{"head_dim": 64, "positions": "rope", "rope_fraction": 1.0, "attn_scale": 0.125, "tie_word_embeddings": true, "parallel_block": false, "init_std_qkv": 0.0276, "init_std_o": 0.0, "init_std_up": 0.0276, "weight_decay": 0.16, "train_tokens": 175400000, "dataset": "wikipedia_en"}
MLP neurons of a small language model. Each row is named by its layer, matrix (gate and up: input weights; down: output weights) and neuron, and shows model dimensions 48-143. Each number is 200 + 40 x the weight over its row's rms, rounded and kept within 0 to 999. A neuron's up and down rows have the sign that makes its largest values positive.
Before each neuron's rows, "fires on" lists the tokens most often at its 100 highest values on Wikipedia text that the model never trained on. A number after a token or word is its count.

fires on: "ten" 27, "s" 22, "ur" 12, "pen" 8, "ir" 5
L10.gate175,216,257,266,209,172,241,198,254,196,197,189,223,160,160,208,139,285,234,214,200,164,223,238,212,171,145,215,170,186,187,222,204,113,256,211,183,198,233,197,233,159,203,178,191,225,266,206,163,229,235,233,176,221,181,211,318,231,206,222,201,243,141,152,165,163,239,165,249,219,167,173,250,163,169,155,271,207,190,268,198,265,149,200,67,211,138,273,226,134,238,237,199,250,240,237,201
L10.up175,235,142,222,246,170,182,267,191,225,238,150,182,213,237,262,141,215,235,174,206,234,304,227,200,164,173,259,292,289,185,213,199,172,213,209,196,167,135,160,213,170,183,180,248,216,223,244,193,199,237,242,145,223,182,299,218,197,185,176,215,199,194,147,251,245,218,179,245,291,150,280,194,107,249,148,229,216,238,256,196,211,196,309,191,212,167,185,199,249,181,210,213,250,224,231,233
L10.down175,184,195,193,192,200,201,230,207,261,236,151,197,223,214,218,281,159,182,134,159,215,227,256,164,197,210,177,264,211,268,187,167,229,201,153,237,191,195,166,149,230,206,261,225,244,148,167,256,226,228,146,191,183,183,200,197,167,150,213,130,195,242,100,226,261,190,146,156,228,207,204,225,144,206,240,240,203,230,208,204,167,243,211,237,228,232,204,249,206,209,171,237,236,247,125,247

fires on: "ed" 16, "ic" 15, "d" 10, "il" 7, "ing" 6
L11.gate181,213,207,291,237,160,231,124,222,134,233,99,170,160,181,211,144,232,233,180,207,233,218,226,106,222,249,179,226,264,201,217,199,156,183,225,198,196,254,167,128,193,211,196,168,243,184,213,209,156,189,208,182,98,248,170,208,162,148,136,172,231,196,194,192,224,154,141,187,204,205,225,150,233,174,185,206,190,212,244,184,273,189,175,216,182,149,148,235,158,210,206,84,216,201,218,213
L11.up181,242,188,218,218,191,195,194,210,165,237,120,125,225,229,178,236,232,190,179,217,161,208,187,220,221,196,176,204,179,207,249,185,260,254,219,276,199,236,170,243,210,193,209,183,163,229,177,170,206,143,194,127,167,307,173,253,235,157,116,176,243,193,104,223,214,174,190,191,185,157,188,168,240,280,284,114,203,183,234,119,293,198,138,154,257,218,167,217,201,217,236,183,154,210,263,182
L11.down181,186,228,264,222,172,170,248,182,189,178,150,169,186,156,200,141,186,230,246,136,212,200,218,190,153,223,172,217,189,159,204,222,265,179,233,185,166,140,221,162,232,221,147,210,220,161,151,135,172,193,243,158,176,167,203,178,173,183,95,201,142,110,218,190,226,236,143,271,259,187,172,214,232,197,233,180,198,295,220,204,170,171,166,206,164,168,210,309,129,213,202,183,204,256,228,266

fires on: "h" 32, "ad" 11, "y" 10, "at" 6, "c" 6, "hi" 6
L9.gate386,189,155,103,186,181,124,123,187,253,253,209,176,161,197,123,161,221,254,184,241,174,246,232,160,264,272,258,247,244,93,175,284,202,258,213,172,219,199,214,206,204,161,270,203,226,201,232,265,246,204,208,164,106,243,197,277,188,241,239,158,207,200,193,235,196,151,199,198,197,237,179,253,261,151,194,178,187,150,255,147,214,227,193,164,110,223,264,169,199,231,210,204,219,164,222,212
L9.up386,225,212,115,272,212,145,169,204,226,182,203,166,165,177,167,199,128,195,204,244,235,249,231,198,240,281,120,170,147,268,239,255,252,268,265,223,137,206,209,174,254,186,202,231,204,183,190,200,214,166,131,146,169,197,162,240,206,196,278,208,267,185,201,239,211,168,152,135,189,175,134,249,235,201,211,190,159,295,226,156,172,209,211,224,73,260,217,207,262,228,200,235,195,218,193,207
L9.down386,234,188,226,229,189,221,146,220,169,152,238,176,174,238,231,165,201,228,282,159,164,270,251,208,174,262,134,184,110,262,205,138,169,191,227,199,124,163,165,162,281,142,161,184,234,256,194,119,177,243,179,204,221,195,170,160,209,141,250,215,257,208,189,164,281,162,180,103,203,224,198,134,191,270,187,256,143,266,169,250,159,221,267,197,203,210,112,212,226,164,230,254,187,243,227,153

fires on: "a" 34, "ac" 15, "un" 13, "or" 8, "ub" 6, "er" 5
L8.gate471,130,196,158,301,133,149,183,199,179,190,178,197,157,166,166,167,299,236,185,171,202,211,273,160,205,275,203,208,195,193,157,221,116,208,124,135,198,153,229,209,125,195,197,177,224,230,245,282,198,168,242,198,250,190,132,280,187,205,203,207,277,199,173,282,162,215,130,190,233,256,207,206,116,162,219,236,209,200,146,163,252,134,223,197,152,128,202,219,171,186,215,238,258,260,126,207
L8.up471,240,168,222,192,171,169,225,265,216,158,138,229,195,153,228,154,222,170,137,151,237,218,241,231,173,118,234,179,215,181,252,169,183,192,256,205,188,265,177,152,229,164,171,192,165,162,182,165,135,163,224,272,159,290,227,170,154,135,154,241,137,168,117,99,250,165,158,254,240,163,261,210,229,217,244,148,178,240,211,180,186,181,222,202,170,141,185,262,160,185,172,182,241,160,135,172
L8.down471,166,180,179,167,225,231,229,206,169,188,193,152,216,142,216,189,148,242,265,244,156,216,164,280,202,180,169,189,238,195,115,186,161,136,276,218,185,226,167,86,132,177,196,152,201,191,208,255,71,206,207,203,256,221,251,228,239,206,193,206,183,296,217,169,167,164,181,207,183,193,205,195,195,245,210,188,162,252,194,228,216,248,283,245,151,231,232,210,209,176,207,186,189,153,186,124

fires on: "d" 27, "g" 18, "ed" 11, "t" 10, "x" 9, "age" 6
L10.gate14,202,261,217,184,254,205,221,174,185,199,124,158,161,126,261,159,232,200,199,219,136,225,189,237,226,196,214,244,267,194,148,207,159,268,258,213,209,187,150,235,212,245,187,233,199,167,158,215,110,224,239,133,163,215,295,171,166,263,151,236,159,189,258,207,149,152,215,201,154,278,220,190,195,229,180,299,170,183,306,159,139,223,251,166,204,210,178,146,127,165,249,206,224,169,200,172
L10.up14,141,267,163,232,145,238,224,150,218,233,178,176,210,160,148,149,183,181,185,177,250,180,198,157,283,187,265,262,245,199,181,221,188,123,200,244,232,207,196,180,216,181,220,252,225,171,224,199,174,174,196,220,220,194,234,216,194,243,276,181,196,130,222,270,207,162,269,206,293,245,201,131,289,224,185,152,156,213,228,204,229,227,175,218,182,277,143,226,236,181,194,155,199,128,235,192
L10.down14,256,160,189,216,229,261,134,142,227,219,240,222,145,194,195,183,200,261,212,148,190,232,184,194,186,222,140,246,205,210,157,177,214,212,270,159,169,118,176,227,166,168,176,198,263,270,199,164,173,118,169,172,169,196,222,165,214,166,214,168,180,168,286,172,179,217,256,196,246,246,114,209,185,140,163,160,158,201,125,207,240,164,279,148,145,238,138,197,182,205,241,164,187,157,248,203

fires on: "ur" 28, "bor" 21, "di" 17, "gin" 13, "un" 6, " appear" 5
L4.gate195,280,244,215,193,185,169,177,142,116,174,179,142,179,196,170,265,145,219,276,259,223,270,231,178,265,223,239,172,240,201,194,188,159,168,168,229,184,239,207,157,152,195,261,193,130,149,197,177,164,149,243,266,176,225,204,213,212,198,162,203,238,223,214,229,180,146,171,228,240,144,163,122,103,181,153,232,210,208,261,199,249,182,242,130,251,164,221,162,162,135,189,227,200,145,210,209
L4.up195,188,221,196,160,161,197,229,88,189,260,161,229,240,209,185,233,191,167,204,222,232,182,167,211,233,188,229,141,220,143,235,154,171,197,164,218,217,214,218,135,167,247,165,240,202,210,220,174,154,221,223,214,178,196,262,243,194,192,214,224,173,244,148,211,245,206,208,203,154,175,145,154,139,164,258,188,226,195,260,161,241,206,191,261,118,156,241,272,218,247,181,201,230,216,219,181
L4.down195,205,190,206,162,216,238,105,203,266,229,157,245,200,314,171,155,241,182,131,195,238,207,163,250,263,247,203,183,182,150,254,218,198,126,259,175,167,215,148,179,212,183,188,186,180,162,286,173,162,121,148,148,176,223,230,151,208,149,174,224,144,140,190,176,170,207,206,199,111,233,129,157,155,152,199,199,153,293,139,216,220,114,232,215,175,197,162,186,205,254,164,259,208,247,260,203

fires on: "ne" 30, "e" 26, "n" 13, "pe" 6, "be" 5, "te" 5
L8.gate262,143,189,160,288,239,146,215,158,132,205,197,137,195,179,149,146,199,240,265,207,284,185,217,193,175,153,286,213,249,205,171,192,209,231,226,184,204,179,167,138,165,221,270,224,181,219,146,224,234,242,240,239,156,169,176,124,247,220,207,286,172,149,221,167,235,270,201,207,224,142,244,139,193,238,214,130,149,191,265,148,190,176,166,170,178,178,199,220,211,189,210,210,204,149,176,278
L8.up262,184,124,184,267,137,234,248,212,226,216,188,178,206,169,189,207,158,221,161,181,282,180,161,225,140,194,180,183,251,206,158,203,177,222,242,223,189,234,228,137,212,206,187,214,137,225,249,159,189,183,238,186,223,193,220,212,220,293,239,218,186,215,204,158,204,238,238,140,178,178,226,164,189,191,246,131,185,141,175,266,221,203,115,190,259,147,191,202,181,216,208,232,242,184,139,204
L8.down262,198,250,234,152,182,257,177,180,119,228,247,208,245,145,240,208,272,153,237,200,134,178,191,245,332,193,172,168,193,224,147,196,160,254,166,238,244,186,245,229,174,277,197,187,188,223,227,232,232,211,255,209,210,145,230,186,223,177,221,194,152,200,175,208,170,216,173,124,204,164,230,166,222,253,221,244,236,132,228,188,171,172,171,269,217,240,266,208,212,208,199,234,249,208,194,179

fires on: "al" 22, "il" 19, "l" 17, " El" 12, "ol" 8, "at" 7
L7.gate444,213,178,208,187,190,211,218,210,219,193,155,183,149,238,161,171,258,234,166,147,244,134,278,216,213,202,187,100,215,174,182,200,199,230,147,183,261,107,240,152,228,217,205,200,186,204,183,207,162,274,222,258,258,213,195,212,157,146,148,216,231,211,175,178,122,179,168,218,195,226,250,305,140,224,170,220,228,204,275,193,224,212,204,199,179,168,261,135,156,209,242,280,146,207,210,185
L7.up444,189,235,200,143,221,215,174,278,162,171,176,187,282,257,189,204,158,163,235,177,156,262,230,195,275,266,159,148,191,211,219,238,168,217,163,174,183,177,157,259,161,154,164,226,245,178,174,275,256,174,176,223,224,171,195,152,271,197,258,189,221,179,202,217,167,223,167,229,212,273,157,156,179,193,232,117,224,117,257,189,197,199,214,166,192,256,188,173,207,183,240,197,175,244,198,236
L7.down444,129,176,173,184,198,258,192,273,192,154,233,202,266,235,185,196,157,222,263,219,194,185,241,242,224,227,209,170,233,241,237,152,157,162,192,121,251,274,260,310,141,167,172,218,223,254,117,156,218,180,175,196,211,185,173,200,166,221,163,133,196,214,187,197,146,264,244,215,126,194,229,119,186,176,238,201,267,239,261,136,216,181,180,182,219,236,182,250,161,240,160,191,143,163,193,128

fires on: "on" 31, "t" 16, "n" 12, "D" 12, "in" 7, "man" 4
L10.gate406,186,207,206,224,176,185,214,207,267,253,214,96,100,244,264,173,168,248,174,193,176,226,187,228,193,177,230,189,149,169,162,251,109,230,222,220,230,164,177,228,225,213,210,165,180,147,198,150,150,204,212,193,211,196,125,166,210,231,233,236,187,234,174,195,181,176,224,196,208,177,174,260,173,263,179,239,266,181,189,214,272,204,122,64,227,129,250,181,212,245,190,273,220,258,146,174
L10.up406,190,228,234,242,114,152,103,205,208,179,141,169,183,182,168,240,191,163,163,208,183,155,194,157,137,221,105,248,198,190,271,139,170,194,206,223,225,273,168,208,228,224,199,195,240,272,272,252,214,238,184,233,218,189,151,196,171,174,168,151,226,150,269,181,160,196,142,114,153,185,175,219,211,154,172,197,180,182,171,230,210,204,163,172,130,225,193,157,181,205,153,218,173,138,178,245
L10.down406,141,231,117,233,226,229,191,235,192,207,163,196,205,272,133,185,172,154,249,245,236,234,209,216,208,111,264,283,171,273,270,191,245,176,224,274,140,232,158,254,175,185,123,142,163,205,243,117,204,241,194,130,150,194,178,206,268,184,267,179,148,175,206,131,241,211,224,225,227,170,209,146,138,181,124,192,228,238,213,195,239,157,197,191,264,241,208,226,270,213,247,212,155,253,154,225

fires on: "el" 20, "l" 14, "w" 13, "at" 10, "n" 8
L6.gate599,148,226,195,238,240,166,174,252,251,113,183,194,201,159,157,191,213,253,182,155,168,184,280,250,143,189,210,91,224,143,197,251,168,213,217,169,211,236,219,161,208,225,256,196,165,165,88,190,202,189,200,191,215,168,138,204,260,190,158,219,221,218,175,165,196,177,144,231,173,163,176,199,142,184,182,262,269,184,219,272,233,208,183,159,210,229,274,208,169,257,209,172,245,180,218,176
L6.up599,168,188,258,178,223,149,236,165,181,189,178,221,232,186,136,154,172,192,150,221,111,302,249,229,282,188,189,203,225,157,175,182,196,206,197,139,208,163,215,240,166,226,173,224,142,181,174,199,219,232,210,218,183,178,217,159,203,275,109,289,154,148,231,221,209,144,230,262,219,216,248,217,226,233,225,187,168,277,189,262,208,188,304,231,296,250,194,166,205,243,180,165,191,244,257,142
L6.down599,191,209,201,203,191,240,202,115,203,216,178,221,207,202,153,135,160,195,200,179,192,239,248,260,245,193,250,218,223,268,241,182,181,167,193,217,168,271,237,189,205,199,163,239,190,191,151,152,236,200,151,253,174,177,231,162,214,239,200,212,269,251,192,180,193,202,173,247,133,126,181,207,204,200,202,211,205,153,134,159,211,188,238,221,228,256,266,190,230,249,130,174,175,237,223,192

fires on: "al" 40, " El" 22, "ul" 13, " Bel" 11, "ci" 6, "ol" 4
L7.gate222,173,230,171,216,196,221,225,205,111,250,129,201,202,259,198,211,198,227,204,229,130,214,257,173,206,210,206,177,223,275,223,191,226,168,140,174,213,157,286,185,253,228,180,267,188,150,263,186,231,174,159,210,275,261,249,274,131,185,243,128,247,151,242,192,173,214,143,259,237,236,225,305,199,132,175,243,157,157,259,231,233,283,247,187,153,209,201,168,188,231,253,253,166,228,216,89
L7.up222,128,259,240,232,150,187,177,218,101,164,144,187,193,243,209,214,213,213,210,203,136,238,285,171,163,258,175,240,258,224,190,145,260,166,128,133,199,149,236,194,230,134,174,215,228,158,180,186,286,160,117,259,172,230,262,174,169,126,214,167,169,187,273,208,196,237,175,169,253,199,243,227,178,186,191,210,119,188,181,199,261,199,207,162,196,207,138,163,200,178,223,258,209,218,176,124
L7.down222,175,254,205,154,220,256,126,208,238,236,219,243,267,177,183,218,137,151,212,157,211,150,197,244,143,134,206,192,221,211,294,131,208,198,245,190,240,249,216,315,199,193,136,206,206,211,163,264,209,192,271,188,185,166,168,188,111,174,187,232,166,215,169,238,192,283,176,274,223,269,172,159,178,258,211,180,231,217,148,125,180,184,146,234,178,182,210,168,210,223,153,282,162,193,192,202

fires on: "er" 45, "ur" 10, "re" 9, "ir" 9, "row" 8, "or" 6
L8.gate494,245,219,233,170,254,237,134,233,167,141,159,221,180,190,142,168,194,220,210,203,256,219,289,193,195,132,215,179,226,168,233,226,85,253,271,227,158,230,188,211,199,199,290,191,175,175,188,201,204,153,254,186,199,203,194,267,269,215,159,195,200,204,156,192,186,193,179,194,148,187,244,244,187,237,186,285,232,197,223,254,244,145,236,89,223,206,228,238,172,241,234,256,275,176,222,160
L8.up494,208,236,200,165,225,233,246,214,238,182,209,178,197,226,205,153,188,176,195,196,277,177,186,233,178,208,248,234,192,211,231,186,219,210,222,296,197,253,112,202,254,189,230,199,151,195,163,172,228,130,250,141,225,188,184,184,214,232,223,212,205,172,130,238,169,173,248,199,130,191,184,215,158,232,245,249,272,193,242,286,282,200,264,195,185,275,217,194,225,220,227,304,219,204,187,110
L8.down494,173,183,216,110,239,119,282,180,253,284,180,119,189,242,283,148,190,194,184,180,163,227,153,205,208,237,233,171,159,139,203,212,231,203,163,212,168,128,226,229,160,197,208,164,166,126,203,223,218,174,169,175,228,151,245,249,172,159,194,153,220,247,220,250,213,167,221,231,102,175,198,200,185,207,192,213,190,252,242,256,192,238,197,193,207,197,175,144,277,251,237,240,250,167,193,145

fires on: "ed" 41, "t" 16, "er" 10, "al" 8, "ir" 5, "il" 4
L7.gate178,169,146,182,227,187,251,213,239,258,166,150,246,224,112,218,151,296,227,228,198,178,243,205,108,194,217,84,215,211,240,201,227,243,208,274,241,194,170,218,159,189,234,266,248,190,201,244,240,216,181,220,131,189,190,153,237,173,232,133,212,196,169,257,184,149,188,187,240,185,192,314,188,172,238,158,278,142,211,155,205,214,226,239,199,172,121,179,201,186,149,249,196,212,222,222,215
L7.up178,223,197,253,189,164,225,227,218,117,254,207,175,145,204,161,198,221,214,183,185,154,244,260,143,263,149,212,178,273,203,190,195,159,179,180,195,176,155,199,122,189,216,215,244,204,189,150,105,231,154,174,228,189,307,291,212,162,181,195,233,154,261,105,237,228,251,233,176,224,164,231,226,251,200,218,167,256,244,210,191,218,196,144,213,201,179,226,243,194,263,230,170,214,180,226,170
L7.down178,224,170,222,192,199,247,211,193,184,218,86,217,214,243,181,129,207,220,124,205,174,256,233,210,186,138,135,247,288,167,151,193,177,261,191,248,137,208,175,266,144,199,216,174,230,252,245,174,141,180,216,137,231,211,205,218,220,250,157,209,169,193,278,259,135,215,172,184,267,161,118,178,257,231,181,161,173,269,128,152,263,192,184,189,242,139,220,241,193,225,182,202,231,204,150,233

fires on: "y" 56, "other" 9, "ub" 8, "in" 6, "m" 6, "er" 5
L10.gate346,256,187,181,242,117,120,140,241,220,171,210,212,155,177,175,202,268,225,190,258,169,240,254,278,248,225,220,227,208,162,164,223,158,240,217,206,182,202,240,280,183,259,179,170,210,136,194,215,160,152,172,188,195,241,177,233,143,215,267,235,170,187,256,225,164,189,187,195,211,265,208,198,239,117,184,158,204,166,223,266,258,262,187,152,199,157,230,182,250,218,173,103,249,168,184,212
L10.up346,275,199,144,197,149,186,146,259,171,175,224,178,121,170,184,233,150,173,154,166,227,225,167,216,191,167,217,230,307,128,195,197,226,212,218,159,108,240,246,220,228,305,263,208,149,277,158,219,208,182,181,285,183,145,235,214,221,174,230,244,252,230,190,121,251,93,145,180,101,244,297,138,237,181,229,190,226,205,214,220,182,224,147,233,131,204,205,192,210,199,228,163,263,213,215,142
L10.down346,218,255,175,279,253,190,146,265,248,214,190,177,154,165,212,212,189,237,125,179,241,210,206,206,166,199,201,256,258,176,138,181,232,175,190,200,145,220,264,98,156,280,226,183,173,238,181,254,153,206,194,208,203,213,218,199,149,162,161,163,175,281,176,115,221,159,254,219,187,184,281,190,201,217,189,215,181,214,235,166,148,199,193,226,209,165,207,163,289,137,145,215,193,237,262,170

fires on: "al" 21, "ab" 12, "us" 12, "ol" 8, "op" 7, "ad" 5
L8.gate151,167,185,159,258,226,241,149,214,186,231,171,228,234,200,190,169,207,250,178,174,164,150,256,192,217,264,217,220,250,297,142,257,160,194,199,152,146,224,247,248,234,254,251,178,240,135,237,204,214,227,174,168,242,236,230,280,242,214,209,145,197,177,153,214,179,229,159,163,177,278,131,223,170,236,130,160,166,188,186,209,233,203,234,129,243,212,266,213,170,201,249,242,125,138,209,145
L8.up151,199,223,206,197,233,185,163,113,161,247,192,216,207,211,150,162,159,177,233,223,206,156,237,245,323,229,139,237,200,235,133,218,189,200,241,191,214,188,134,187,241,93,170,225,138,166,268,287,199,257,187,231,157,187,185,242,233,237,256,152,230,153,247,195,216,233,129,201,191,238,197,201,257,190,280,153,248,198,117,203,218,220,196,236,137,180,231,176,196,186,199,204,154,189,229,227
L8.down151,187,250,215,172,222,161,164,196,260,232,122,230,256,167,187,191,206,203,232,218,228,172,217,234,282,276,198,213,215,123,199,165,227,175,159,250,124,242,246,271,260,162,127,250,191,170,167,207,219,141,234,187,186,186,198,167,215,223,222,142,232,224,223,139,218,159,249,176,169,213,270,148,187,174,222,182,248,187,210,196,294,236,183,256,219,223,188,244,171,223,214,189,201,196,151,187

fires on: "ing" 43, " in" 13, "ve" 5, ":" 5, "ed" 4
L10.gate17,71,257,113,227,226,199,186,229,151,191,232,192,146,243,288,182,194,232,217,206,192,114,257,212,171,168,225,139,250,262,216,247,113,199,227,149,185,241,221,152,172,238,202,156,210,175,230,216,250,191,196,152,155,222,266,183,203,120,214,165,175,233,158,181,213,212,218,176,218,188,158,221,152,160,146,229,242,238,260,219,240,151,212,177,248,223,209,156,108,177,201,213,233,186,232,168
L10.up17,205,226,252,220,174,194,315,181,216,230,257,118,165,227,212,101,182,199,184,149,119,149,229,223,208,185,240,186,253,175,174,189,200,201,269,230,173,168,182,166,179,190,230,181,213,192,282,215,233,122,180,227,143,151,166,160,203,234,213,227,247,171,146,182,156,110,213,201,240,221,297,217,198,236,265,162,188,199,181,218,261,252,192,164,126,193,142,129,181,203,143,180,217,188,222,141
L10.down17,227,186,184,248,113,214,261,224,231,172,202,188,219,207,124,176,153,182,226,117,214,191,226,200,190,220,187,233,152,211,132,220,184,229,198,186,233,138,272,176,190,183,171,275,118,182,193,233,230,135,163,279,143,218,206,196,176,206,201,152,184,133,144,216,155,253,210,203,190,252,207,288,206,174,231,198,227,227,240,225,231,164,188,226,141,201,170,157,127,175,188,140,210,208,170,234

fires on: "in" 19, "r" 17, "ir" 17, "er" 10, "s" 9, "il" 6
L10.gate128,198,174,227,250,164,171,209,231,206,191,160,176,130,254,259,182,252,250,229,186,194,187,262,227,260,192,262,171,216,131,208,203,185,264,215,144,209,267,229,283,173,226,278,147,222,228,205,196,204,160,204,212,218,185,245,282,228,192,271,164,206,158,194,238,205,241,159,219,211,175,165,268,266,185,191,250,222,164,211,201,261,172,190,147,171,176,245,238,206,194,248,114,246,158,162,159
L10.up128,219,186,186,268,190,245,268,221,194,235,171,204,203,304,254,186,216,224,140,110,158,144,221,226,239,156,253,184,223,114,223,210,147,230,186,222,224,224,197,225,163,186,228,221,213,170,264,253,229,203,214,214,242,129,283,250,190,255,279,177,151,179,269,230,285,245,200,226,183,187,170,242,235,184,177,179,195,223,137,269,146,168,193,231,138,155,230,243,213,237,198,196,233,149,264,154
L10.down128,248,193,153,174,226,213,266,255,241,237,213,235,194,192,119,185,228,189,172,177,149,210,220,221,203,138,198,198,257,181,198,236,171,184,244,167,246,203,171,146,243,151,209,195,223,226,154,268,203,215,205,191,137,168,263,230,184,239,214,162,192,147,225,249,235,91,177,161,263,178,265,202,175,199,157,208,252,294,205,266,181,178,236,261,204,242,90,170,242,219,201,257,195,201,259,157

fires on: "n" 28, "en" 23, "ur" 9, "on" 7, "am" 7, "il" 6
L7.gate226,190,256,185,211,224,184,153,182,225,228,151,150,137,219,202,206,175,251,158,299,206,215,205,236,176,174,160,140,207,189,113,274,136,129,202,190,208,172,221,186,169,162,227,184,236,228,176,165,196,232,264,164,93,189,167,213,185,252,228,198,109,178,249,210,214,224,147,221,240,109,278,244,208,216,159,213,216,254,184,170,230,178,159,190,131,189,181,195,179,236,237,181,169,149,183,203
L7.up226,180,254,213,257,276,202,172,204,193,201,255,237,226,201,138,215,274,187,169,256,227,211,161,157,53,149,177,202,280,226,195,208,146,156,192,249,238,292,235,128,207,172,185,234,238,233,305,136,239,264,158,125,194,164,201,250,191,193,165,237,190,213,223,236,138,205,231,269,270,213,232,196,211,238,140,132,184,163,173,188,208,231,219,208,171,223,151,153,176,199,183,210,180,108,275,213
L7.down226,124,273,247,209,226,246,185,251,158,177,188,197,161,162,240,190,278,187,227,222,178,174,194,207,120,180,195,219,199,223,251,149,215,207,236,203,154,238,181,239,138,215,166,159,153,199,182,100,131,130,185,117,190,197,197,206,216,215,242,226,232,208,184,147,282,184,189,201,155,262,175,223,233,211,251,224,237,188,178,172,198,123,256,148,184,219,190,227,232,236,174,220,186,153,162,143

fires on: "on" 76, "lin" 7, "ine" 4
L7.gate433,178,138,263,226,132,193,182,153,291,252,186,199,188,189,172,194,217,230,237,259,165,250,205,132,229,178,190,140,171,216,150,157,189,197,262,177,149,156,236,209,198,231,249,177,206,207,224,203,242,219,123,196,183,231,241,253,227,206,214,200,167,207,201,213,246,294,216,192,232,255,187,190,325,162,183,216,139,153,153,180,175,235,96,240,134,160,270,183,202,189,253,211,154,162,203,159
L7.up433,231,139,262,245,143,210,248,142,276,215,220,213,197,194,194,229,178,165,133,236,165,178,192,150,216,171,179,158,206,271,252,145,234,150,212,203,212,153,258,220,242,192,221,169,189,193,203,218,220,228,174,225,245,183,199,234,164,204,215,154,191,93,166,216,151,274,173,199,188,245,172,179,241,171,141,243,176,228,194,161,108,215,151,232,150,171,244,236,249,242,226,260,178,183,205,184
L7.down433,210,221,167,181,211,160,223,219,205,215,159,211,164,197,181,233,199,181,215,149,187,214,203,263,204,271,304,179,164,191,261,147,124,149,177,298,184,242,166,183,261,236,211,143,199,204,202,202,171,200,217,160,174,156,146,158,216,236,190,239,127,181,131,233,201,148,249,174,171,190,229,158,227,225,180,188,249,279,233,230,178,187,150,193,186,232,207,228,254,206,199,158,217,209,190,239

fires on: "on" 12, "ad" 12, "an" 11, "ine" 11, "K" 9, " Kingdom" 7
L7.gate92,284,134,164,288,173,126,144,235,195,189,131,175,239,289,177,162,234,221,168,244,158,202,182,161,231,175,224,153,175,212,193,236,236,230,264,203,146,162,155,240,145,151,292,210,199,183,151,212,46,245,144,216,213,262,238,180,231,184,228,239,141,214,285,188,161,251,221,201,230,162,257,162,250,220,146,179,203,150,175,227,168,209,180,222,121,228,269,219,184,175,217,163,209,197,222,200
L7.up92,215,149,203,210,209,153,175,134,186,225,165,161,183,151,167,219,173,200,298,223,207,225,201,124,156,213,160,177,198,201,147,173,237,198,201,221,121,170,182,177,162,234,256,203,232,234,180,191,181,236,187,261,240,258,216,203,237,249,167,227,139,141,172,182,149,238,190,205,215,205,219,244,194,228,201,235,212,169,185,283,141,149,242,180,188,176,212,212,188,263,198,153,263,120,181,194
L7.down92,267,240,196,181,223,183,267,173,222,194,156,245,195,222,174,172,196,229,124,201,184,188,165,245,209,260,188,172,249,193,144,207,190,153,172,173,228,240,127,139,225,204,150,232,177,186,227,235,236,236,244,243,125,208,199,95,155,190,261,156,170,198,185,151,174,239,241,146,144,224,228,200,286,192,194,179,191,240,227,205,242,201,205,225,227,250,259,174,254,107,92,176,210,218,170,279

fires on: "fin" 13, "ow" 9, "ing" 9, "ve" 8, "w" 6, "ed" 6
L6.gate666,168,257,182,218,192,206,244,216,194,205,147,202,238,163,170,190,215,181,164,155,239,195,266,166,179,196,207,153,194,213,233,246,139,268,284,158,239,246,174,212,186,240,216,172,111,195,240,203,238,203,263,126,181,186,224,285,169,158,207,154,231,280,156,203,189,179,207,128,162,148,192,189,241,201,87,200,247,214,160,194,235,149,178,180,221,196,192,270,175,184,248,199,232,237,200,198
L6.up666,176,217,163,218,139,222,222,177,147,230,246,176,193,221,213,163,136,215,158,276,188,102,168,183,108,239,181,206,211,188,244,171,209,205,291,186,184,223,171,169,165,210,192,222,209,180,253,179,235,167,204,227,288,141,168,277,311,242,205,163,217,184,202,168,94,228,241,109,110,237,153,231,228,188,219,155,170,183,152,214,236,257,148,144,192,222,145,181,184,236,259,170,213,161,152,194
L6.down666,181,233,269,234,100,257,156,211,169,249,132,197,94,222,169,163,130,201,181,227,244,200,204,217,218,255,189,255,131,221,163,197,213,218,201,238,245,179,217,246,259,174,146,249,266,250,294,120,185,92,204,272,118,190,259,200,174,240,172,213,182,182,204,188,215,167,110,205,267,157,191,196,200,251,229,159,194,204,222,151,184,167,188,194,198,169,296,201,183,184,169,168,169,161,307,254

fires on: "ne" 27, "é" 22, "to" 7, "te" 7, "ard" 7, "ge" 6
L8.gate663,175,172,139,226,295,174,115,157,223,166,189,176,245,217,210,122,198,275,144,276,229,206,177,210,147,113,138,132,162,178,220,265,247,243,206,200,165,219,253,251,154,145,199,221,200,161,165,206,212,158,215,193,114,212,176,223,262,188,239,216,207,126,257,153,215,259,239,168,284,120,194,139,201,170,179,189,244,176,165,212,224,184,195,209,215,192,229,254,185,235,203,219,190,184,231,232
L8.up663,297,195,186,214,190,141,196,250,207,178,178,206,171,193,195,148,187,217,129,212,247,142,177,224,172,204,130,181,250,252,138,246,205,222,278,195,183,202,204,142,243,214,190,234,177,184,218,211,183,208,263,214,182,169,206,145,209,215,180,173,174,153,144,204,256,284,235,211,231,99,146,227,183,216,263,162,172,125,233,185,240,222,169,197,268,285,120,191,173,214,185,205,151,181,230,199
L8.down663,180,207,156,232,166,217,161,170,142,172,244,187,299,195,260,216,198,173,205,226,149,186,216,123,194,121,222,102,151,262,212,207,179,219,136,252,184,204,218,203,213,244,209,190,159,244,158,197,119,197,139,160,205,179,257,151,90,205,228,191,188,230,187,225,169,180,229,221,188,204,224,186,256,218,250,177,164,217,180,203,204,210,223,202,175,195,214,210,253,186,161,262,238,221,233,226